Part of a small language model's weights: normalized queries and keys.
MLP neurons of a small language model. Each row is named by its layer, matrix (up: input weights) and neuron, and shows model dimensions 234-297. Each number is 128 + 32 x the weight over its row's rms, rounded and kept within 0 to 255.
A block is one neuron, or neurons of one layer that tend to fire together. After each block is what it responds to, as a language model described it from the Wikipedia text at the highest values.

L8.up719 [138  71  98 164 104 126 145 120  84  90 116 121 114  55 143 146  84 130 128 129 133 139 111 175 102  74 104 124 155 178  92 140 127 133 188 130  94 107 124 157 108 138 147 132 186 165 162 139 116 116  98 100  84 153 177 131 130 148 137 107 105 133 144 131]
L8.up864 [ 93  91 135  86 111  98 106 149 138 172 110 119 141 153 143 135 145 116 111 215 140 166 144 117  96  64 146  74  66 131 152 140 106 111 121 101 172  90 143 154 113  91 116 158 168 139  39  72 150 143  73 130 105 116 134 130  65 153 161 151  96 170 132 124]
L8.up937 [ 83 135  83  60 133  86 113 124 122  86 136 114 143  97 113 197 175 155  99 114 118  94 114 118 136 136  68 132 151 188 168 113 194 190 123 105 129 128 165 163 152  88 172 153 200  77 156  53  75 171 139 113 139 114 187 130 160 137 138  96  99 203 131 112]
L8.up1027 [ 72  88 112 140 119 150  98  57 138 163 122 135 136  83 105 126  75 175 194 110  89 107 153 127  85 118 163  65 106  89 117 159 130 140 177  94  74 167 177 157  84  92 107 145 148 153  66 187 136  97 127 157 117  92 144 131 122 147  87 149 127 130 152 114]
L8.up1074 [177 144 113 130 114  94  80 128 124 124 155 122 139 117 102  61 146 140 131 133 110  89 123 177  95  92 116  99 202 117 166 101  97 156  93 108 146 162 100 164 126  90  95 171 218 112  93 127 112 108 143 170 171 121 221 164 154 154 137  86 142 165 111 129]
L8.up1345 [117 110  90 124 109 171 114  97 120 128 133  84 132  71 170 126 135 165 109 175 105 116 115 162 110 125 110 142 101 165 125 151 172 177  96 121 125  90 230 185 162 165 108 165 133 130 125 222 147 104  82 149 110 181 134 140 134 147  99 142 119 143 127  57]
L8.up1403 [103 138 152 104  73 147 102  89 154 134 122  54 118 121  83  69 107 137 159 164  91 131 112 136 106 144 140 154 113 145 147 166  88 159 156 138 153 132 180 139  75 139 157 138 170 119  56 107  97 118  82  98 106 131  99 100 131 186 136  90 106 163 101 136]
L8.up1853 [181  76 144  83 151 151 146  38 171  86 136  95 109 136  91 139 145 126  94 126 119 132 124 161 181 130 106 122 127 114 129 122 121 144 145  97 151 166 118 141 137 118 152  92 120 178 103 124 104  69 147 187 122 163 153 127 152 100  90 144 161 138 126  65]
The space token just before a numeral, mostly after quantity phrases (more than, over, about, only) or table pipes, e.g. "more than 400", "| 84 |".

L7.up247 [ 92 135 147 103 125  96 119 104 175 110 153 124 135 100  88 121 159 143 177 149 180 124 108 155 150  86 126 122 152 124 144 127 115 139 100 135 146 122 137 141 158  96 125 122 236 153  94 144 124 114 147 139  69 162 227 121 135 164  82 162 121 196 109 107]
Spaces, opening parentheses, currency signs and similar tokens just before a number in tables, stat lists and unit conversions, such as "| 153 |", "310 km (190 mi)", "for €550 million".

L7.up652 [129 122 100 132 146 120 116 171 125  55  73 108 165 165 137 146 109 103  87 140 110 146 104 113 124 153 177 128 112 114 161 170 170 132 114 142 157 172 122 138 116 126 115 101  92 104 188 109 110 134 146 101 101 156 120 146 138 188 180 180 143  90 135 134]
Main verbs (or their final word pieces) right after a subject or "to" in narrative and biographical text, such as said, went, turned, remarked, roamed.

L3.up199 [121 141 103 173 127 119 174 133 120 142 142 107 246 117 136  81 118 113 135 133 102 187 173 164 151 123 126 122 153 103 147 124  60  71 135 142 159 159 158 152 123 123 187  90 113 159 182 122 100 155 140 116 148 130  94 106 182 169  68  93 194  83 200 123]
L3.up455 [146 111 151 182 157 111 231 137 122 126 105 156 166 106 149 110 107  94 123  62  96 191 164 157 185 165 142 179 119 146 124  77 114  71 114 120 129  81 148 122 159 148 171 119 105 116 113 115 185 118 122 145 188 146 139 141 126  99  96 133 115  91 126 180]
L3.up942 [121 180 102 212 146 109 170 137 140 119  75 195 202 142 178 141 121 124 199  85 145 160 159 167 180 166 141 135 171  88 162 106 104 154 100 148 138 131 160 160  89 146 206  97  84 144  83  89 114 165  92 165 147 184 102 183 163 111 101 132 150  93 154 123]
L3.up1078 [154 148 122 106 118 151 106 164 145 137 117 103 150 210 176 144 166 119 120 120  60 198 158 142 131 153 118  77 168 112 169 111  74 109 141 119 135 159 171 161 139  90 146 194  71 179  91 131 122 167 179  71 106 179 129 129 120  94 113 158 159  74 132  88]
L3.up1114 [ 87 172 195 101 132 106 143  87 155 165  59 108 164  83 127 152 116 152  71 113 115  98 149 140 135 106 159 139 169 112 174 106  91 103 120 185 132 120 118  80 119 130 137 142 130 126  70 148  85 126 105 126 142 133 113  90 121 147 102 140 131 141 105 109]
L3.up1144 [ 57 140 183 164  95 109 164 121 183 149 104 158 156  84 172  24  97 128  89 117 105 178 135 140 169 197  68 127 163  74 142 128 157  97 147 122 167 140 190 181  82 104 129  71 150 128 164 145 135 145 128 113 174 169 134 112  80 149  55 141  91 150 110 153]
L3.up1507 [157  91 101  55  64 139 132  77 131 126 102 151 180 109 148  75 119 143 134 114  98 137 181 148 136 157  48 121 100 134 177  64  92  77  65 121  73 138 146 130 130 159 202 112 122 183 124  98 119 128 129 116 141 135  84 136 116 137 156 101 116 157 108 124]
L3.up1768 [153 138 110  93 141 140 190 163  77 128  84 147 147 161 148  65  77 161 126 177 124 105 130 132 133 111  77 142  83 126 183 114 129 127 136 119 128 151 177  73 134 147 115  56 167 171  99 133 127 168 135 119 133 102 121 148 142 138 116 115 139 129 137 172]
Main verb right after a sentence's subject (name, pronoun, organization) in narrative history or biography, such as signed, acquired, recorded, studied.

L8.up621 [ 88 156 139 155 145 124 106 159 108  78 115 155 115 121 162  94 126  79 111 101 157 167 152 123 120 118 150  98 153 106 160 118 109 163 170 106 137 169 176 115  76  90 153 116 148 132 166  92  87 141 135  73 139 102 115 105 151 179 150 172 140 104 149 134]
L8.up726 [154 127 110 169 145 134 125 115 174 102 151 102 134 166 161  86 105 143  83 138 135 179 192 205  99  76 125 170 152 100 119 141 136  92 123 204 184 152 172  83  90  61 164 152  90 192 132 126 143 121 140 136 104 170  50 161 148 119 121 181 150 140  81 125]
L8.up807 [117 107 122  95  82 152 114 160 183 167 182 141 161 168 121  94 123  93 105 149 113 151  80  74 161 129 110 139 130 165  89 127 177 113 203 100 150 155 126 124 151 165 149 146  75 112 128 108 106 149 169 164 134 159 110 102 113 127 137 114 105 164 107  91]
L8.up1550 [112  61 125 135 146  96 142  90 130 165 110  92  93 116 181 126  96  85 110 119 124 152  83  95 125 137 131 174 127 169 150 116 119  75  90  95 193 108 148 166  94 208 142 154 123 126 146  72  71 133 164 160 146 138  84 152 146 145 110 137 163 141 125  90]
L8.up1609 [ 88  92 124  85 109 125 119 160 172  94 117 131  84  97  80 153  47 129 142 174 136 141 173 139 119  94 121 127 111 129 130 188 158  36 130 128 138 114  72 110  87 128 103  58  81 116 159  71 183 124 155 112 124 141  93 165 132  72  67 207 103 141 125 131]
L8.up1708 [ 76 118  52 184 195  93 148 123 141  87  40 138 109 165 182 127 171 119 107 134 122 111 174 175 110  96 157 126  92 103 146 174 145 111 117 167 177 206 104  93  76 118 186 145 132 123 170 117 116 135 132 131 123 162 138 160 156 200 125 155 158 149 131 119]
L8.up1815 [129 121 160 149 106 132 139 166 110 116 162 107 182 125 132 114 108 140 127  93 117  90 100 106 210  77 165 163  67 205 193  96  93  85  70 125 133 110 144 137 103 122  65 101 103 161 151 108 164 159 101 146  99 142 125 115 155  80 104 131 125 145 129 101]
L8.up1890 [181  93 124 136 135  92 111 119  94 134 190  81 176 137 186 121 128 145 160 145 167 100 108 114  92  56 141 100 173 151 184 124 107 106 143 154 168 104 158 109  71 116 145 151 199 103 103 117 154 170 155 123 125 156 183  57 127 161 168 155 155  78 123  98]
Intransitive verbs of activity, residence or relationship right after a subject or "to", mostly in biographies and plot summaries, e.g. worked, lived, bond, relationship.